Weights of a small GPT-style language model, trained from scratch on English Wikipedia.
Size: 10 layers, width 768, 6 heads of 128, MLP 3072 SwiGLU, vocabulary 16384, 120M parameters.
Architecture: RMSNorm before each block, rotary positions.
Training: a variant of Adam for these matrices, 1081M tokens.
MLP neurons of a small language model. Each row is named by its layer, matrix (down: output weights) and neuron, and shows model dimensions 0-95. Each number is 128 + 24 x the weight over its row's rms, rounded and kept within 0 to 255. Numbers have three digits each. A neuron's up and down rows have the sign that makes its largest values positive.
A block is one neuron, or neurons of one layer that tend to fire together. After each block is what it responds to, as a language model described it from the Wikipedia text at the highest values.

L7.down2445:168128111179099143158165140148138136157116141140109114114156142129147125141100158144144095161140118137128095162097111142126112106133110117110114158144123147093091155105107082141120141141113133110123142082175109091124129119134197077153157135104146124137120131123123148110108155184154123152
Responds to: Table cells and word fragments. Tokens opening cells or entries in pipe-delimited Wikipedia tables and lists, such as event names like 100 m and Feather(weight), plus mid-word pieces of foreign names (Nag-oya, Z-ür-cher).

L7.down180:099097093116124139150159103157162133140106125136162110097121132125111136168160103127185120162100123125152181123128119101140108121122138146086144131098146089150117117149105117135088107161097121140138177130143140135125087089113124128153120123171102101107113100168117166115090172110118121141
Responds to: Arabic/Hebrew name fragments. Word pieces inside transliterated Arabic, Hebrew, Persian or Turkic proper names, often in sports tables or lists, e.g. Sab-a, Macc-abi, Mahm-ud-ov.

L6.down809:130154095153158090163145172141135095139112158111094118113100098128106156137169155136159134136101145112129142195152109114130136138119130145132131101100087120118079110121122160117145142121117154095140095146157136135151149091121104110112133121137141120093119113135117097185087154128124112156
L6.down1465:139103126126129127133140154123154117098179137107126140118155113121161105152155106133150155120149140124104111122134117128122144125136139122134126134117118161116150136096091078144132148118130108104168122106171161132110121117123084127120108122105139155130131131140123128000141102118119156125
L6.down2836:121123129137127140152132107133117134139147118123147095140148130138150107135140151104098123155131104136185157144169118142098110070121129139171105173122126115133128109145148091112128081131134119121138142122142132123188142135137142127126138124096139159127156103120119135161147124141079126101
L6.down3066:114136141094121170143126126098152097108185128138095171134150140171146133114163140150093115121146166114175156149130180105144112097108121115130160086129089122140090168092137094145082090132106113095126118101109150117148096132121159110103160132169129092121127106071121131030117107131095105151
Responds to: Verb-pair conjunctions. Mostly "and" or "or" right after a verb or adjective that shares its object with a second coordinated word, e.g. owns and operates, composed and arranged, deny or explain.

L5.down1909:129104144133133101137096111147185092094104135142144086090099134081050128119106140095126098108107130158171122160160113112117164181136125128124137090116141124092141126171130153118111132155101096152149168155145140137158159118132148112125117121162123098105116144114148113112087161147132121155
L5.down2279:130120120169141128071151124122147131135095131103082115146111133127098136081156139138119145132128122141124127126145108113112100111135104150112129135107083129096119073114158136161129134099098104140122120134150137149161124127105127123108136126134103167139101135120125123039152130180091124148
L5.down2771:129137136152124148133116133149145125133113129109090120129123152145121093163153158192106149115097130127138096136114152142140129148127112140176171123117085123140118133113162132111109128134097118141172138154122125146136152157135148148109145115114084140124147170118156149004182139132169140139
L5.down2819:082116125153171116120104120131138158105124111113117098138118143159107132095108147155076161106116120115126118143123158123075155123140100145163102142138087123132141105118128136136116114118079118113097145131132084149131143122126145126134122141145106130137122112083103135000107151151153156140
Responds to: Coordinating conjunction after first conjunct. Coordinators and, or, and joining commas right after the first of two paired words, as in owns and operates, Ready or Not, echoing, muted.

L5.down556:143084140124110126152131116105125151102137115126120115107091126111151151133140146085160164158080153131083133115119144114133160121126161122135144147104114119130091127160121150155116084090097126153111121122084131081125129149132125093147143166137098103150161134172146141076143127135111147146
L5.down1718:112103148122100120164172149143133105098157143076158158128141134128114141121106089155185149110129136134139100116139077176115124137124130149140140107171101127074131129112133151164136133115108129129114119125152137092136115125098152108110152171131139147096136183142144131000116069131122150119
L5.down1857:069105166198098076152122118108184113114147105143156091124116112135147112158111139160171109108083112099128138122139123124156139142135127138147111110166143127124121162114102133106109114105136106172151087113114162147147139120120118117144152166147109121130115138155110121000113158114107145177
L5.down2832:056106139132150105158129088125122118132119142141118135147094128119130123169163127154136117121142148084152107146173061148113143099133107133161102104132125125106133156109092111125137156104112084121155118130114152117149090089121150146150109144163102115106106163133097169000129116157134140108
Responds to: Dates before the year. Tokens inside full dates that come just before the year: month names (25 February), the comma after the day (May 28,), or "of" (spring of).

L6.down32:133166121076109157156099119119122183121135118132094109132126147147119155157170182080152123152104119115098109148157112133105149126100147115119163154125114132115144117191142163142110097148124141158169114091137129127148119130150165138137112126098083097111102122138117122010123175127089156148
L6.down243:110127136143106084116181145134151108146100137150160124126181142146155129140150111148112099135104098095118119134166114146135103127092114164118159106157164141125131170143126123174114144131149162116119130130112116109171160124087134155143131125119139074156143110147100125037136116170129130130
L6.down772:126136109128144105156102112089148129118161121125076120116133141105149185137147115159128113130102133163135156120140124167126089133135114124114155117113070142076100146150133194084104188118118131130147134130101155079155147134112141122132159124152150146138129083117111124104127152127130131097
L6.down1387:106125126121120114121131126131145156147130085087120142168134143129137177111137106114147066115097087157101129141104105143129129158093151137183105115131121137101097105117103092131122106100162140147081060121122104126121109124137124152110189120093136164129108129154135146039101140136124100101
Responds to: Initial capital of names. Single capital-letter word-start pieces beginning proper nouns, mostly Arabic, South Asian or other foreign names and codes, e.g. K in KSA, J in Jamil, N in Nachmanides.

L6.down1394:127143161141100103139130175145110145132109131138117148109125139101092150139096075122095168144140113136128132128120169144180128139143132137101168110114136166139098132119147123092107128112105121146143131146131070158121161146118096151111129125126124139156120133113106140184143070166093184173
L6.down2195:133155138141126107081141116066132132150156133123126191124172119114162156102113097135138121126086139134112150148078107120140069166147134127092148108127163107141091111128120106129093149148149125108123121079142119169162122066107122104121125103147128120140110094163136132114092139144132143130
L6.down2521:090144147114104090094134129149110143158069139118103110141161120098129108109104147109071184146107108115067119124092098177127125103127145131127135100093119118138118147160149125148101143139126101146150116139099111157129144125103112128142101065188130089111139120103128106058108150133099072155
L6.down2610:145131088138139155166144130151106153134151121141146136119137097107125143147113159100141137137116097153100112158157122152138087120082155142106153131129096170108143165145112160108106147153114133122147136153114114140131072118110068123085142093152132180112158113150102155222139142157155087123
Responds to: Sports results table numbers. Numbers and cells inside sports results tables, especially athletics times after an event column like 100 m (10, 20, 2:40), plus section headings such as ===Semifinals.

L7.down1523:147105128161104135133092114119157124119136108096142142127102149108122118112104149120095121145104128112106143135121101156100150129156152136142114124124169133169101129127116160113108109087129126150108100127127090125153126129143092158134138086142101098124145154129135160143135147095109100104
Responds to: Day number in dates. Day-of-month numbers right after a month name in US-style dates, e.g. June 7, 1949, January 3, 1961, in bios, tables and timelines.

L7.down2050:108160124110126154135146141137119116102097154149169111142129078096126137129119119138132135123118105084153110112112115130126120134118118078122143140116117105128111147162108144107147118163110105132145115138092163117135135185122147122134211133128104140099144168144156134106158143145143170098
Responds to: Romance articles in names. Romance-language articles and prepositions inside titles and names, such as de, del, des, les, Los; also English determiners like such, these, those.

L5.down707:113102110089117150083108146134125126119165139130151141116155142131150145095100105113108144158103133112118114114120099154133099115131091089130165132179139147130125135101184136137176120135119137098191130164149150145100111101148109096118097108121133135135124183108134142000160128136101125133
L5.down726:132163126096142114131085119120134147085107146158113141202112136157172186148120141091139187194101115120126089160151069141106121153137161163113097141130164099104145150153121117169130116145132152120098145145104167123116165169129140150152140125140103123129122122128125158161166127114137110084
L5.down782:092179083146144140100103106139129093141120144120114145131159138126106111175111129125151149141128094181149171130130129131137151099168122138113125126100174067127160123104148086129160126088133127116123142123133149099093104117133110144145122114117127081114136161140162129106126141122136139155
L5.down1494:159109118131128154120113164155181083114140161135168144147096073117115106164100158115081142147103134125089123137119171133140131119113129161186095164137156119118125111152121131101162106139088114120134165110122128158115111149121082122166127104139124143111097104150162111095118129118127098101
Responds to: Abbreviation periods after capitals. Mainly the period after a capital letter or short abbreviation, as in U.S., No., Mrs. or St., plus word pieces after a capitalized word start (Ph-on-etically, O-man-i).

L6.down771:134129109107147145152104102124154092109101148128106130140156140110137145146126128129119153099123118108136133116135123127143082127122132195106098158126093088104151159066133091136112074131107088089150170108139138104084105117114101095117090165207080071114137096109123126173105119127106114132
L6.down899:090117143123128098143143122102126124125085158136124159129134122121136118140176084128130150155111119115110138108118141110139120169103084120098172163125158103153141136094102126131085120132134132108096112180120148135098123161066128136143137099138110090111118074140135150147090136074115106085
L6.down2402:147139148164097147164144119162148132106092160122155089132192141102115135114140099105142138135139144101091147165086124124152150141146120121077103105082135145117173103126151131123114147155160109147172167155102121106110173178084115136113149109105151134133127139124101088096132146132167136152
L6.down3040:143130113116092104106168113171143118118127159103116101089138137151093176091105119131146138137091134120116141155127115146148140141146094116115104160134131119133118141104129086136101094150131113114157118143117157126088123085064105069167151108171127094120125100139123153114125142125148133130
Responds to: Spanish/Romance proper names. Pieces of Spanish, Portuguese and other Romance proper names, often articles and endings, as in El Indio, Los Gigantes, Figueiredo, Les Noces.

L7.down843:131147100146116119120080122093102111113124099115145082149142173122080140091135129129128115159124111162130120101121129120123162169147149138094189129098126158140154137134138131159108159124118143119090125111102133124074107118163148165146132133113132153157111146107100156115063127131100127123
Responds to: Abbreviation periods, table cells. Periods inside abbreviations such as No., St., U.S.S.R., pp., plus header cells and numbers in pipe-delimited tables.

L7.down435:118108167137140104099159153168129074164108091131125121142079110111127134170102122153116135202128140100165151097176174111114122119121137105104133142123139090137108132112102092134118112133155156129142136080127123122113108125118145110083148145154108110108170139123078117081157129104116123153
Responds to: Coordinating connectors in lists. Commas, "and", "or", and table pipes joining parallel items, mostly verbs or nouns: translated and copied, speaking, listening, reading.

L5.down1440:119136101133094108113165131112147073071160151142102094127100113166092144077103115100126134159088114156123113091122118151083149136116144100123118117135140113117123113143134106132151149124116115120105130148099112096135088140113151121172122132120077096161121121116139118013149136090091123137
L5.down1790:154115106114101151178118129175172135131139166143151105082078180136151090102113127131154139177103082115132108144136096104084133140145145124101113117142142138147121187133116134115136123137099165129162140147109114146111124146079095138204126175130171111113114113174071132031115129148140168135
L5.down2866:122164087103138136165094125120149118090120135137164113093114152129067127157119129110152136160134074126164096102123103113096119094102090139180120125109120131123121169106122103102116139121121112105106148149109116110100097104085107112130178141099174090095118141121113101059145122144175081121
L5.down3025:126139121117108128165154153144125118126133105137131106104110164160155169110086135118114104154105110133121123168135093127088125134131121143095132142136135107138132169138135105121165141161080146122134174099123118137140103137124140137156122102104130140153138122113113120000094152128142180121
Responds to: Foreign proper-name fragments. Word pieces inside non-English personal and place names, often Spanish, Portuguese, French or Italian, in tables and lists, e.g. Car-ball-és, Cor-u-ña, Prata.

L6.down226:129097091123147109154096137145115101123119141116120137095082117103135183147175125148102199150133156107125132141164111116133146120097189116089135118159105079171104131122099137099069075150157104122102159123074117131139122116126107150188089146158132104098130113115088121134103139121105134128
L6.down854:128136177162112107161099133129118121136116113130119151139123124110133154140135133123114103145114089105144149111163135091113129102110134143179193124133170151108149152149101130114145147130164113140128123127087137086135143115129105130111161122129148132135153153103107114066173124136095096109
L6.down1276:139085117122132137117138116167127100109111141140148105121107127124101099088089139124124142100079136090114134163150105138142128151118107127154109121108127058132120142129123108102140121136124119133139144088140125159116112090091118170146129081128149162109116146173114117223106101145151204114
L6.down2844:097103101109115125145100137078129145159167121162137074128164135158131140115086119091123178123091177173176141174145086123162115163099147148179142108094086095121167098122103166106112161101167124100115090109138111124095100114132103125129146135126088186125139118134115091074144108138131165147
Responds to: Day numbers in dates. Day-of-month numbers in full dates, after a month name or "on", in prose and tables, such as March 8, 1971 and on 15 October.

L6.down348:104118117115116104083106094133088098151148094105092149163140135154086136112118115127158131123117143125137129133110144088109137145134135121141119132113164100127123163134128155091092143124135134123131131076103154143110150150134117082163113129135140126155147096153148189102138122126153174148
L6.down927:067135159119145091131094128150114104159134113123120119161092103097159123118136148120097137109069117090141106119106140116141134141112094128104091147124110133130138145158131108135152159091126135089072106118132111070154092088133169131150125118152125114096141179116101126117096127148111158137
L6.down2440:142088104114132101110105164160164095100158145121152153126102117120097137140148124147121170147103112143096177185140153111154127133118157123113107084117119129103134130167115118131099098159160132145146157155162105150115182105120112105157111120066135118128128082086140132161146150146156088137
L6.down2525:110140079117087081146077132096107071120126162104078102134100121140102076099128144120093098152074086123130128139115120143141110128116113139126121151122140100123142122114114124149139125102112150142099154127146166164151129132141127142115097135102131124125184115162095138130131114142110163161
Responds to: Abbreviation periods and table-cell fragments. Mostly the period after abbreviations like No., Pos., Mr., especially in tables and rankings ("No. 2 Alabama"); also number cells and mid-word fragments.

L5.down1784:127185186161109112155144119139140094135085148120131093129113132133107154097089115149125137160132102165107183149111130119117120129151166105106170150108118173123154119137108113116118125118120070152147109099128141086173130156131118131173165097105102156128093168107117169165133144112154149139
L5.down2477:122109143161146089150108122078110126128115144143113122146159142127122098158143102143127118154072108114186109136136121070107163130136111162132118099118105077152134100116130116150105121131114098184172182130144121144132130147120106116148160147122115113139147134111114141000133110147114127149
L5.down2613:120119108118148182122100139110102146112129127160147119127119129120088102145151101117152116158121152120080140109146151106140113115131091137121106130110127140122114143135076140113138146164142139108099111115152147128101115144084167148144163160142134132084105150111096131226109144106133118164
L5.down2785:113102126115096111143144160113113108121116127135159142108115171096118117129149152154133103121163157131074079163075148100149171113109125137157101081164153160163141132122120127111108116125132115104149115114147145159144147092106124118105132119126119111133193132107104128016151110151129149109
Responds to: Race distance units. The m or metre unit after a race distance in athletics and swimming results tables (100 m, 4 × 400 m relay), plus scattered fragments in sports tables and stats.